python train.py --hidden_size=192 --norm_eps=1e-05 --rope_theta=10000.0 --qk_norm=true --bias="none" --tie_word_embeddings=false --parallel_block=false --extras=["capped logits"] --weight_decay=0.0 --lr_head=0.00911 --max_grad_norm=1.0 --warmup_steps=30 --decay_fraction=1.0 --batch_tokens=16384 --train_tokens=110400000
MLP neurons of a small language model. Each row is named by its layer, matrix (up: input weights; down: output weights) and neuron, and shows model dimensions 0-191. Each number is 128 + 32 x the weight over its row's rms, rounded and kept within 0 to 255. Numbers have three digits each.
After each neuron's rows, "fires on" lists the tokens most often at its 100 highest values on Wikipedia text that the model never trained on.

L4.up351:102058116119161115148133153077072102140148090114089079106116167140182126139116107039176146078172117147131068117133128113108141127076099110132117120140128140146105149078153049130171090115116144079185163137088116066122101146112124087146125135081144134120062156131176141149160084113092088106173141164098114156076156084152148110143156104090119087162121084057105064078132155176126085129169090120080151153194166140112179114145149111104115111124188173076112136113148117171141075175127141109118108142111184093091139107147101208104121123110104088133130099117086138100123116096072135150
L4.down351:091131154153122133158088117145155065102117082106129157132120111120121147118083106154086075122134075082109143159186080138151064159151176196139209115111191142040143118145144139087126132099110116152093116129128141148127119160143153148116083148148109135101177083154135116111079231108090125164122109104115161128157114102173157092107086121170115110073077148152081153120137107128151180157136124104128066143154080102128102104096098121127142115148066180199065126120080212123105201117159136161141199145131074113178131144089158090109136118115121140128133159116134120162123180120137145121
fires on: "s", " |", "th", "y", "t", "ed"

L4.up148:121101093076164156100154162152195126139145085193085109179100139134110118093153108118126176081185191043143102174171132164114097152052046134106113142098107169112071107212139167153103124114119071138176173102118156151137134105101156116106144131124150162108077163158135123145146171187066141149159129071087109157150083141117145102154145104106133151148091105129117134117137122135167104120136171101160163131166131127132123128167129108129153101148093126115131142081146164156096106172091148099075130164104095137092080165100161159159089146133086111119121115014074121133163122139166122097
L4.down148:121116169179116107112100122102047108141095170067148151042227140129128090165113122118127099159125062201117171101130097101120186165147185131130120087109148065172136143061116056109112160058163147118135088120154121090108141113135102093113095135115090144150182092105111134122154116101142118128067139147123119153159156176125137158102171168103133082112181136152078127164140124178103113173116118090091064154117153166119121082110103147142095151164138079131164081114095085097122165117098126123173118107134122087143167083143107116156138121161190129131148178193161123129128096148102104095
fires on: ".", "\n", " an"

L3.up685:142088124174108124164120097133115163146145098220084124114189084122170128112144178101124151135176143125180122133132140125097145122095152119133134088163112103079135106124131132177156090116203157174093120081076081081115181116175113147159136123127119118119080153071142162105091118110071082093128136148162083184153141175141113111150108145136151156079129092091131074110183149106103087093134131148053069133089134114127175139146145204168173149093119156148090075128180159151098129136107205183128120164119106136133129109075124125152131105172083102134104119160070069090181167095137126163
L3.down685:078179100109147103141090138098094139103103177012147125193123195115094086146136077142158127075099138131093137145160104129105116099163130116099140134104107122159141171159115146101157141164071146062193098138167115087153114126039142131112168115159100145100118090134084127120155112144169170154127108090075171100076116086086097138149160127076086118165120155183136151162095101141155104130121095164171120127126130091151109104136070050069173154136109137111141154105119123118148105120130100097153081065149149112171102111132096131111129156060111125186139134092173151170069100115076128117
fires on: " of", "in", "ing", "ed", " was", "ra"

L3.up753:104091161147057081107166133084156155181097180129082101148172160131141149126133161138142155128149077108143123089167188150178172164175158103167193109137121086119152093158131160127084137124142090125116167181086133137045137165131152102137113112078205120179100113100101106158101175104146143105170148115118139160148124096163131189097083109110139081134168131113148213144121132115128148169144156149087117168155084111105132121131157054111087135087071079094164170121089132076164116085146105134163052136165142151104109174076147121132142137118131121158166127153148141123140077092081102087
L3.down753:067143118100177143166112105130071071092098091152137099147101117071142087101159167052094087113123109127111169116085058108099107115095066131153120145114090182113189103117127130122123106105123156129145059144100138186191147112073168154083097148167127130055193145146128166111146100155096079159126106117144122111065140114145154085137178132099109110157113111180100085144141161163166118092078130131147138103119170137142135110110137107117141079157149179140119126137181091151123143133131118124138188076127112099147121063154144158089150082185161185112095086126100122206150138174143192139
fires on: ".", "en", "ga", "ro", "ran"

L3.up477:130110070138134162116157117083112142149117127138183060077185116108156098199160111062126107137160059097147150061093153131121085060157138118164167127171099093138127151139105067198091139041134117116088086069129143131136153102135122122121118132159199087132137145141084151175076125143125141147122148157155162149136128113078090169186101173105134098168105104148178119175156106109137132157139169107133171114056114122142100131145166083144083152111112119187154142174139167166160108192096174160126085125125138136070111071139137137108167137093144137149078118077107127115135140161176113135
L3.down477:128142167097086092126078151183150115112110169140095140140119107165097143080095143152192111141093200123083117232134121117108122145111131148108094123063107144163157088130121178091193132151129145134126181145109112060089122125089116095143119119121067142099140143133138066103188086068145104113164106127105094101134172149187192080064178079174176168106160144131093140106108150158113109119128096156095085124190143159133128121085141147143120122101167146080082063066110113111121135077140112089136156099060137121174151131110066104150159125160146108117156101144134107117145089098079129128
fires on: " would", "and", " left", " near", " became"

L3.up690:104151087155165118138103196088148137141119145111145107143083153135075172146114140133114167108177106109143125109123178165097147103138179078141118212167091063194187115091139097086160105133123105156053103080101168160196136090127106119143150085078115105165108122095138130155115107150144134127151094176162174119107092104139223144141127154149148162172103135128104098137130093099160101135164133113116121095121146059156112141121133101147100177191120198105129163177148123152165080157126139121106108087054087139105138118180173106139161122095121142112088102134158161082122092149127220154
L3.down690:138061116115124207119179052167113117131182167103055139109192062136142098139147103137120154127078118130084143141145114047199089126119097189106130041105132123114055132145103156162135115108118167112190112153131108135107131114176137127105109120112147120084116153175133122136160103071115098142113156069111074098164096107093074115117155115126125127102132139126160128136128087183094189138122161167122126148120090167125150128154122163115181115065126059188158095096111100168102174133108126093136121140178132090150131135103096121130096129137174134201099150127092103172169176121162118097
fires on: "s", " as", "mate", "#", "st"

L6.up618:105149084161099054120143108106140183159148183128109130091105161167154124006157140143142192074051124164138068129188145149103116102122106122179107156113098126107170095113124146103147109149100122158130159131204153101112135127085164114182128132119106148126106157111157121192170144159107147121093098140130120160107125087086147134144106142097089086156158127091099100127086172101147118176120175134085154117148160077122129106119183112162157092092125091078112114087175130138097085113158174149183145175069126120121106136125158179100199086152129086058081108127137109085122135107164101107
L6.down618:130152126114151187122121105083149087081096069079145161105123134103101106111106113111075105167133145198081144155010095115147056111173157091119127168140092118137096080153113120132152122106108121180072124187108112173184098096145118120128131105161109118143163178130134160112057083070064132087127117094093132099136154162138131201083143165160150079135035129067147178142118156178156132106163111134153100165154177132115173132112106109103135177076118124120123155095127106141171198110182133165068125124147095128118186147141117133126117170114120113142152154156102133138133122117103131131
fires on: " United", "e", " E", "al", "se", " war"

L3.up134:124148159179105157136144082136100110157104158108099097134118135117162200104110125126156122179195103142087097107127116109135116105150088095124153104132080119153085086096162154130121096093135163109120093072116138157167115122107114123141119184122057181105143103109114113141148099058099105092105126070102123128130107112097156075123199116159074149167152179131105106056128066164139160176159120123049096126120121072110129185158180082113193082115108125057087146112162160105100139127147151108133131067156131100075159126104134112085184099129122090091140153062100107125112046087144094134
L3.down134:161132069077127109107098141140167163103131085146150130122190148131130030136143148111099144107083169104153134116091098150104100157155159141143175162140155128128170149134100154137169141170089122152117180170131129100075145167125152079123098118091203084153093142108179096137066162191182204205134173140148099135144164091128075174135087097131130102111095064128121148164167179096157119093135126133156145153126156178154125101115107202126076148107210156163160146119095142129141116154127094146126099145086119117120091144088132151164089173185116123133135077176177118092133174133112144109
fires on: "\n", "ification", " score", "position", "in"

L3.up380:179152071142149130144103137128094122168211177175104183161125091158122122199106116182112163092075125105148150137195158090186182110097140169172131149098169113093159121120114120096177105091095098119113074122138116118190118134122125113092165117113157138093131202182114158129113205100115137104176139143180139167203130148190076141120192136142058172186130126144136072155124120167104121146088153185154135165117088135150092096126162159119136081129094143127144117138102104107095146110133052153126097100115107127098137113088120131136104162086138171083172169138098113146102110143090115151
L3.down380:094098170123122177137152114165179119102083127138159089080122192134123122084183119080117165157213114146084114100060137153090107122152094160091149140118124140148113138142145141145117132185170144106116213077143108162115166155103096119175106155180147136138151103089145122115157087139122097096089134142104171050090111103093140120130107098135215156084197118068126192098121131133107198084090094167132101101155179068166121135147063146152096122143153130148105085163122101130168100144105155112094091134172151142136119179151145100093168118139131081144084116168122139067156133080111132134
fires on: " ", "ar", "it", "mi", "e", "at"

L6.up101:102091110157110121112137062102088147168171110099118147146106133137148172158142136089100051094085120141133123158101124187107119108110148172170121113048196130129130158114155119103124161192064075112164145142143140134162117124181132113110196092090181085083099117148105124141155154146140064131146118127152146144156107148138169128119117189145049147116060150092140149117075143100110105155106146145135126134122067110158144179186087176139178154131132215147093161149153122161103116204122167091154121090142144088160120165137144124130160114108112161112122073193136162126179103101111144203
L6.down101:092134146102102152080066163124161149060082045173114116165130148104089137129154051152157165135171100119118156104136092136172167144106153144115130089160128133145136118129125160158140159107194121169098123053143109142113179092127129129145087138149104120149099177137131107138148159122122160161135154172084091107079211135132110156106115087096120102134137111157078078080179109076166084107108203100152080116194162119131099109087143070100066096087089093109120090155104176179170130097065110166147161132108119156115170087104119121142109110121115190115142134133165105072104157132115101090
fires on: "app", "n", " her", "P", "z"

L3.up632:080129094136131149165130119142143153128078097146072136095072114135052148192069106131171148199102152156091079195139143131128139115091159130130138122199142165119135107084116152116137107161123105136115134114132115101141130127134062070109080149134110120170109101102155157155096177208087067057125179110151067115150127140148112131124142117100106115142092166163131125070145139173108110105170157106136108179130141158171108159090114142127138124132109108104124104140104109159112162133075065220141130169141104080167139147140185142115171192102134052166127114160086149155132213161130115097
L3.down632:191099144100152123086157112164156080182204093113189130162131160100145110118133165111118129135158138129172104119172151124127119190160110134114085093081164098153084145182111119185100133091142134141110112150146150147070130134109150125101125138094101151081149136119136075074179122099128176160143117137134137160113133107139124136189141138170117141098199066075169085168102071137134127140116142103101152108116108122153157131175102133151083153027119206101119135093163131120181103133112174049089109123120141109101082099149074145104113083114093133055151172102168134079124057090139138101
fires on: " |", "ward", " player", " artist", " College"

L3.up223:108182166157137159156141182120168134155103187111169170165136148119099153090083116111103145088159121070138167110164151153103062087138123147134143136154111105117103060139086142147109144142112124125051084176139096110150091134118180130123143121142082130155173106106147087146090112142123212071149150128133130164130127112116138157186085179071087151129107130134081123136105090132148149156199101127117123039128189196107105115176192128150118091113144126156133095107146189039126131129130070141163113084104086112140106091102182100117133091087179102089143098122104111134086111098185128141
L3.down223:104083069148093094110100063146070112138147084109151055092084100114137129165158141176100116129100128152160142143070129095164158154131133125137134122095143145172116176096115073102150080113127080152150189103101191153169195123170086138155140142140157104120098107149135217143127088090124086155117135159141068138110075123134152128070182099201186121186181131135153121142121172117124099129077129136104153196099099117152167157074151096130165137162110093115155132151098054171088113105139164118122171163142115133103146145153127162103150170142106164157129164130160166124138179131065168146
fires on: "in", ".", "P", "s", "op"

L4.up224:112116137119161122152184124140182161108166098139135160106138139183164201102174156178067129128115109110125109077086146094101119086116062079158140147101091088143136130104160119129175143153145135136146137120125112065123142121173104125091164187147094163185108165182162091123064115114078103117137180101165076174171052116115119096156119167116130115139118101095119159100182093100151146173154140197155118135138110093114160172096188074139153181090145155147058103098077119131120069144103097164163093173153154165129093136095111163114186131106093138143090106168131084101120153131098144179
L4.down224:175124134163096142090097093133105122150104179134142046114118168081123072158105110078162126126113125178136163156145129177146122154122179160144141114149181171141120135168097165123068145069086114162125119135170129187162171129094108178156106093131179075059124136070136162111174118186156124119122097118103141126071166141119072159100134074136118162094158147142133131136089080176097118100101128096125127114144148150124062043155117157122102102125108109100176147119171119133110174138130196116127156112115123106153169128163168061121088105156150076142161148101191209113142088108180123086
fires on: "re", " Sp", " kill", "lu", "w"

L4.up145:132141164146121119156115137101069189118143157161163140157147126037085166083144104141118120096107065126161105175143118060179164122114121131156088116064137159149132145159130145112123141140042128124110130112109153146154119164071130176108173138115154197066080157141084081211122136135114150090148081139105111089092153105106096155147093140106097126154140121081157172132058198102102124112142124152174121127100084115170098089166143067111132091121189094164106143125082186108104109077118088165133175132163148128134114064126128077128112174145129097090119155167105142135154118126198113122
L4.down145:145095109115116133148130126121153080147096129072144100108139134135111106174104131150107136135148143118109142101122127165158103135182117087126121128199100101082077125182158156113163191121178061171094138153138098103100122107169145144133073124163085073213160121069167190061127125125142121162107174127169157155165085126135201132091177118160143096081094120146077120121180089164149127108100188103118143085139151092083121200073105136185171197178108114077093167058104138135113102122152128101143121169112086138094162188115104159115141115126136138123125091113148081124116074125089103128
fires on: "ur", "e", "le", "s", "li", "al"

L3.up11:111094172093184161150198099086123156114180124172129190154202126120174136068130115123101068158152150123127123054083114094110104106121131075106117095101152170138178083179153160206136116108172119106108146115036114098161121107197139155105134174133131086078180057150120172126111108126109174149085150127161106145126130106132073133088148113078111124130167124123072145141113145148094202073117087130122164131170140114140116130135132105171173172131099136104174113151090134104148110092139132107115123130079133154112124138066111107130206117122108175070110129127131135136196130090103153122
L3.down11:148172100171088091114093157129135111156075152089139105090074115149072134170138153134180171127109130103169112159174139143135092210133139192115158121149111103125122170131067095090148161103101105108104141127167110179121102197106111091138131085101156205190093172097141095133167136151145053157155114160110165116153122160171193130181118085173137119139105143115175079124148098086137077189146163122084096154135111138104121150085125135106086113101154096187046125100121112150099125152151113138140131145149178132174119114166159147156088107129177069123174111103086131098074116177152101119
fires on: " |", "See", " place", " Vi", " number", " Country"

L6.up553:081145132193167113089085127123124157169172119126135113105170138121154104158133131118124100134136060162121096180069132067120098089120096123126081082089091109148152119110105138063064112229103129085115182122121096151142078110124128116083133087082124118134099163136127163136161175127050089101138121121171130157061101117101130170177103100142156054163114121107126107121138106129153156189156095162041125154105164117114148080104097148131138137125066116077162140181188104117153137112136136152121073080115174177133134129159160153139173112145171139110126119084110085147116109114100143207
L6.down553:197158115090121147125112079170111100128134108139146086166125154135166104052086088114146173057101142167181173165147129176137154141120162075122183161140150137116076118106118163155197119069117114133145152148124113139059113166136133097129140163159115154162168041124146150114124086115092124112129118135124165143190115125122080117062173132177118134121134157159175144085127167073134155098119148095156166163042041109172145104153155115138135139106140114170085103077119141141063216147146078093130118134123063123132130110125142089128165101116121128115101170147145127159148095148112154073
fires on: "s", "us", "S", "es", " ex", " |"

L3.up294:118131067072128128131147104131177132158133127095075098107111144168132120144128146114127087129058156174106136146124169145073132144144175140187159105154149105105149090139161103096095103163171182113102152116120100068080071151126124098195144107102115200131106124139173112181133128139121116173087136208105159169097123109138106203139107164112071131155055168098101156124110121171093159130155134156127095207095164122143142099089114142177162130138074120167171076124124079157164127126076145126105144154121213123139114153185123100183170153105090155101166122126159093093112105115079137174
L3.down294:087135177171103151147133181160090106105136128146169132157089112096100111143127113159136169099191082092129142151104094095214131093085125122114103112121119167143105152144084164164155140081096107131154128134111199195157138102104122117082141135149142063157116138151089156097134126098100080091171111037139107103169146152150175088068147095077162141128154096158147103111166115134147087082105070119148192057167109136112132163152151140073120120127188121113080171122130181103115151148159111160176125055144082166169138050076106147127088100122115125152096113118086159155122109152170129129
fires on: " state", " count", "y", " history", " free", " post"

L6.up140:099131090092171111129145136107167123185140153102125108187162103072122146136146112124158103170128076198184129108113141183126158041165100102141106101100170136176168115149132161120124123084068108125116113111148206197119124148126147159169111106117164037100166140141081177176140150142137091106083185189151111108116109131108126093157090118125084135100201086142088118167148146111122143146125132114167146099180118157115169196105130095114129117127179097071129180180131205134170125166135141118146124113120158132149144187157150128146144098138091150139154065149145141159079144097108075154
L6.down140:100119126138138119141088129094108146136137190139075158110174107141108172115165129110179133095145149139126117093172083114117116163102121082128162142115145134112151127090131148159159167153138118138096127183148080091111140127105110131092127129176129161122105125141125043119159060068152101143156138100109077111098112102065146154115128143119112103196066146109098110158154075136109179139147085121077109099130162126060160115159065108174058114056183111198152120157124164118122199166155112149135093145158163148099145077190136126169100201090156136150081166142113142176190144192123179119
fires on: "t", "b", "d", "c", " she", "/"

L4.up381:107105129133158134142221112092160149112153176131081115132099117189169101090124115150110079168103062084122152159120125099122083117158186139130151109134076096169109128132197123159088054107057094101126099151087214126127156116118090139120097150086132094084064161163116112131110069163132106171130096102150135171124162101104166162163129131214091155129079083153119081133066120133121078150160149135169078128112078085154116132083130135089101104174114111171103147115125186099075087145140102128140161134130094152091156127136137132166133144107147159158087117131131072125127087092179157113
L4.down381:145146144085090122153061168167114144123115088129172087098145145138094122171099096109096182096125127114086067134103064157104192130132095105149121135111123109119119089093037129131116173188159220170116147115168105148083136146109168161155140111201076166188131111140150169120111171074067143122063132207119135144141134157110122092118130133100105139112113139129147208147149115133162140170132150126108148115122192138106106159139165120175145104086116154077155136153143086149154160083101158141141127157115140115119099105124158055079127146177092094142164115099119194133079184156106105148
fires on: "hen", " called", " that", "ed", "fe"

L3.up544:128138132129109133111191125157164165196129094128123113090100105133140119141121120128146108137127106150142128140129113142124162155088192144154120124106083156163184139131079151203134135101156103164170082152074192129159099137105144100124145151153097165131091107151165140151123173138088081059149170120170112135077118166122223139165115122104071066087167141073106108104085168178155109130141136159092090146116131055122189129115137080153108141084127176110147098124058139163108123149155101162122150189127161152167110119162163227061152119181104136142138109139173098099134174103127121186
L3.down544:121148162090086142102100085154242130118092085145163125123082125131147090115097186156193123163114105146108107171160102132111090119133144139137125143108072077106158124111119098152145130108145089127100110163104097141109133154148129125159111131181153107133106092098085146119021138138140150116118132135090146152137178136146085107118143111191095115124146132129169174120092184043129096145149201150155122103073125159116110080090151111111085102115151150176101138084141044075113132130095120097148135151131091136174162147095129085075176176117152072067187182080132107149070112137112121096
fires on: " |", "l", "th", "\n", "r", "|"

L4.up376:147166112182134142113138180071156131122204082124099091148081090162094137125154121046089135074109174111140123109178154159192168165116156105139080095113192138132116104131126170122155147129164119132118141157136132133052133142160128116128123121088106115143187085103123126153099132117058110056122167112168095127126105095160194140140126112122186082188106140115175134177127119106135184096157136149139145126188126095177140143110157112146095034097170152125149146104167110144126150123108118160179140112149129101083132163137125189144152093117079143075122152116142219124077144180115083164
L4.down376:125132100181134094139089096148082086123096189143140135146165158156161088132109168131169086137133111158100151163046141121104134078128129086110153139145181105080100159122181174131153122223093066074099124161108192163215140131124116122109170143157172114111116155169140221069104082123123137176167113106080154124123137149104062153090143172094102141088163108125099163159119106143092099152150106109139191141142104111160124109123110116108113181134135128125102132170116172126125125102132131044091108085123102154175163151147166127133112113149130205190125122152170114105080115131095110101
fires on: "y", "arch", " kill", "er"

L3.up299:067112160091091085129183129142137140155103105091114164114141170112159166186081143144167140092099118085139160093130083148146137100158143140153104160113176109082185125093145138102053092188083132092124132126108109134045105110167125127132118087169153167076146067183121092154110123116139170097159171130169158109120121119152174146125127127143145139136203133089116110150118063184119123123145130176113078152090181070153117078135130139114126108132148097099154102112152119145097177152127102095184133117122122119165121131189177178246147134138168144153188121154126128064083124111094169129
L3.down299:150123136150136169110099154108110165160144146094157135149147107126074082066138064133087131142117140161128121141169191093109132136097089135088136109179111132133094143127180116127138116079167124153113127110159142100199168146127172092132170120103106101151158188088116133083065135106096100162090100150086144165159127086117073125103166111063109146088085138123149145116141166100124126090128081056136156110137121209110125138086114078170106153127107110166104202109091172141136102081110160141113079081133096182147131128097103062059106150135070126136077177102136148194195137186148155156
fires on: "y", ".", " which"

L6.up702:144115163143129207108149100125113102137119082141107132109123133127154158165136155137121121088079122107164084201149125142127139092135090131178157104131181189169147081139153112138126163184080107149186098144217114100145167158140131176113121151089118120119094176115082146119116136072129094142164105123121151178152187083128132056160105097094114142142135137176113164162087130143077146128114096168073176106200161129126115127120112127113138196124129174140050085144089129119182117161135100134111100055088138095123076135127145091141101078164088084084132083080129130107110085207146172136
L6.down702:117208093184143124174189161134203143145127155128130152164142110104118098090157101149135054129151120095101154098096122124131171161131174119134113127125095153076163142202109100136135107062097139144094076124103183120071145057105104107178102185132126100126118153124130085127164095155141112108150153147135117173081082154130049099114193155137161081142146058095124110135182139102154135190131139141157164093118107097139111071120137077175097096121067062095125113120167137136083122096127124124088159123147099104152094119151153090126080100080137129137167182160081187124112173112109146133
fires on: "\n", "en", "n", "point"

L6.up629:086111113171158117110063195146060121080144082195152146118111195066114095174085193110074105111154108080123111096059158191152109155150108117091171105116155088125170094187103093113121093154157142130099061150122162129167109092067101138095168125133114153110111121166169095145130121159139168095082133166099106146122110115144128102152110155173123140114144150097113100144148092138121116138145106148153097120110144099095117110212117120139090136114069171129134108090191117153152127181142114171116135153110097096143107211171153128128107068129143160174149064113155128103100171179148082106
L6.down629:119117132138081185163116114099101143132080170099120102132130062150135110076159079080162146135147133101127130160170128131165120135106170120138128100130070114097096148114136130122113150101137170088148153114174100147119142181149169114151130095156142123157096088148111131110085100055090098107166126103162126166100180185163101128111180111093172152128123154085104168127069187085121132110130157091048227102145124153140084108061076119125145140089173107161071119138088079156074154076116190111161156116126142143130123046066157114144064159117098114091047139136134138154125108147125114122
fires on: " and", "er", "st", "s", "al", "ce"

L3.up190:196140116157185117094163091146099087185138141107106086175109130111112147108160128141121116093181134132162146133102082159086101089150147171166112114106121124112122122163147147174132148124161115120084177090097123133109191152104182126105123110141078148149059124106114100196161178144097101133106119088144127124107067118156109146139143160099079198123097117124103106098084160195133081141106168104145105134130134195138135156155082095148185182094084108114179141034102127132153103079152143099178143116148158099093089211150182180139130132100067153125120143083081115118148113115079181149
L3.down190:105111124120132104055138126109148158204153098171186133122191088136100137134125140100172141078158148101146089119129149141181116162111119133113099125120101129134117119179136145098118135097149077085149139074139133127187085103088134140133133134130088115069111098071155159164120139132137166091100106093149080180144134168049085148074184104098130101158066142080155124094177097134167118195133148136124129140175135124042086121133098138076095165116124124146135094153142149170180116116147128139057150068136125059135093086057074065128128103170171129101100151087109159139108072128129134171
fires on: " ", "\n", "==", "d", "\"", "."

L3.up698:120128104183145195124099147148165105155161057050131138140144153154067121125099180108091096085158078091127110149137111090142113114209102108109148147141122090123117111111080113185133114189097103167098113103094111075140101100132090114152090144145094174097134143125113124170097127191089130126124163085096116182090075129118138172062144192100127070126121095084106079104163113154194142087134115152157188128135191113159106161128141088099157113081099125174120171103203137161176120183134142122125087129090133131152149175125140091102162104101146070137170129081141118095119123116187133129
L3.down698:150075124108118081087170069106150092141170172134081143097156150149110123184156097109150149151113171202105125147118163158120145158062118170082175112141137102135117126160156109073069162089170154135132156084096117149173171118102158124116081107168168106145145161129147133132097186077141172118120153127200119071142087147116134107121118100182109187143087182142170130169091106123070124187148167089120054152164054128110131109098118111123105170137161158111152090117096121122155158124151113111128205131162144091103104112076112128159154174130114107102139131185066114164138197126079133130
fires on: ".", "\"", "s", "an"

L4.up138:154143150106118135091160141120125074151125161159072092124138120141182097184132127117128173134098121191107129176110100112188158123160159174190120061136115132092137110129083165094067172070200039110157202074140117110147131182151201162130113147106155156139153137124134150088132173094142180114098202090126162179135119128121129179170069076142091099113138173107183133126126108072170121116138133162148188158139129102170129169135178157095089130099127124082165115153132145098105124104167156110168140117119118087158131148086181097099174116102105138126150160139171115110076127133139106107
L4.down138:117090137121125124087109086155088179162122149119148149114127159162156137144065177125142099076160141135100189139118178074106116134135079157141122226147090145092095149159146179053133112147119109133129087190082212133157096126130131132118083128103133153050153146123030127148123108101117083127088111171130142163181147131066202132139151147186108122149131090203093105131161143142151166084101111091091066120130071180174151123115151138175143109143172111147132092189163113137149175135088139108128088118154093121116126119167119128136114121124119148166107128138100166136180086112122150085
fires on: ".", "r", "ran", "age"

L3.up448:135062168188142120121134088113125134158153108135103149128127164091129115103124136140161078129107109088172149115131106112105147115116105134127197085123103191123136093146056195137125089146128111081077146114066137091146093137176172149097138143154085144093129046083105186112140111123181119148100150096136099133146095114102066141218144109066134145171118067132124139090195128130156153152126131143139149195161180162153182122138122144094121100139150158130133165073107091132136149088141100171121060117167142096135165182085097158107129084177167112083137147129118201167125143066087142108
L3.down448:122168058094104133122159136123114108115075170137146157118127071162117158155118131164122174130171138112116115164090150070180103142216133117137050104112128107097132111096151059141142187122127167163200148125163108160125167118121116145116151115112186121185115176153154089164134183119054128091139076143106154110129164142140158112099157130176101132116103199142129098145097135130050115134125143088126104094139075097123093180120135110158153196077134059095118052131153141146104095145112131074164161157087132111113057103145144082136129164075082143142124151133105102070146109150164106117
fires on: " |", " population", "ry", " consider", " place", " national"

L3.up272:162084118112098175149159144109123146157093115174142119085163127120116145142168187080098146131114114179120087145142126144108149118192086090161083111166106152154089095115131134053078092162095201104191091117099150102151082109147134162105130092131174134166086154141159153138119097114125096118161131077148076133107172099118117143113076151114074119137100132085090106123097117172071098134125117229093139158195111041195161133131117137147117163120098097124090139196151127146134130104137165143115134046134111138107140107066101093137199127148110101198113163141156144110127109089180112134
L3.down272:102162126140167100126147143142136075060185133109136130178106074110154088117121052200172138116109126121088190112146134130120126137080164136088173153120163062109155137086120087188113123126149093091091147108171108133108161142112120083102146140102082104113182116158080141129122162133117138156069105185074139147152069171127099094115155124099155153130157094173130148152203127111152149113153181058181113116105141166102076096163105116033121061141096121105129113120108093081173103150164095153130084178115150136103103160144145141117069119095134161120180105180133127140149171150087119110
fires on: "\n", " John", " place", "ug", "n"

L6.up391:140112128111164144139140119079114118142175109163119197091167162138167150117225180172093098098147155106116116124151145188101146162204157159123104120130130126112080182195096163132163091175097097106165095115157084158106084184207143099156158074132163145123133122152111155087127143117123089080169141145153118170128074140152146115091163079120125154090136156088166119160100140085102146134128138094115178165100142125162121131160131151152112162126094127115083105146141117135158152106107151137137209036145101067150152177103130179151143079073130113123172117190094118175134084116100134166
L6.down391:140115099120108077109150140160147088172079117136215091145120115154076077139105074085164122176134133168147152141096141141131138143100095141125127101157170172119092167079180137106110194094134124146118099106127114069166161109110167110080090167127119158120119134137150131067142139106129166134186122148127162070121105120148083147123137137130163077135125119083143120089163111155229161079100123111135150151077132135111143082163111136118153096086128115205138089104220127133101106150081111130067149129116120110162077062150190086106135116162070142119094139122184135085059129148121157066
fires on: " her", "z", "os", "am", "duc", "va"

L6.up293:090116122127129130170134121128145106110150126107134100102117135101132094117143057152139130054109125088105151126123136182125109096111136098155212104114065204116134112106172119066131202125087122174074111117087112153095129103118101111138151154109145116127126200132112077141143129102117133112178158108133154177194164145107171165113181163137100113097054093140105090078113136124124037106161095120106132113126108118146146111120088146173067170155083107080144108187114126159173087169136147083140179096095134119090067129054122157136175136190136106123129148138178134095074151141087109068
L6.down293:063107133131109133153086145160118178099153093093132167170130125207118127124102166177108139156191085121098096173123079075150140179158135175099076118116183117160144131127087138196082089123154132161125150137151133079148157150187106147120175152150159122174099108075101154114083103089150094196070115175113153113069121140124112105116056082123145102178145143150147112160138105179168173128101181128136088124074105130151116119145165121119171068116157126116130116093113118145091157086128106168064081168155109194118126131128119074101100122104155156123157097141086193077148127157121138176
fires on: " that", ",", "e", "ed"

L3.up61:092123160136107122173109098100118159142143093213143205169130109138170137055179121101069122107101124082110149130088124157096098117138124101125124112034109151123128119138134116100128193179133186145119082145103148153183129158091129117137074088122176186114165112089090139141075134070150129172128111104121136095162144082151170082096127129107108148093170143101189129022144171100130093143151101170100138158139118212132106063168116158145174097076118091158120069145115119112130117100148125116120190124099129128163150135124102115126138127145062142096133115150095180128103169104079112132
L3.down61:150093109149090148120166146185137069125105150087114056115135161137099125195104143163187112147104131182143156087120113122198141159116102157122143141198149127141089145129100147164160096076102098101122177108128079085075119096200129133132159142137108055169113167166133121072196145132120129114142149171172115151136104123095084178124139112160129085170104127212062183181108104117139134088111161123175131100126136087126146155146159112112096162142152124061081164091135151171175200140094123100156086174156112152113112184098131118123078119124159128136140123067161098120154104158159156132
fires on: " Bel", "ome", "al", "e", "ke"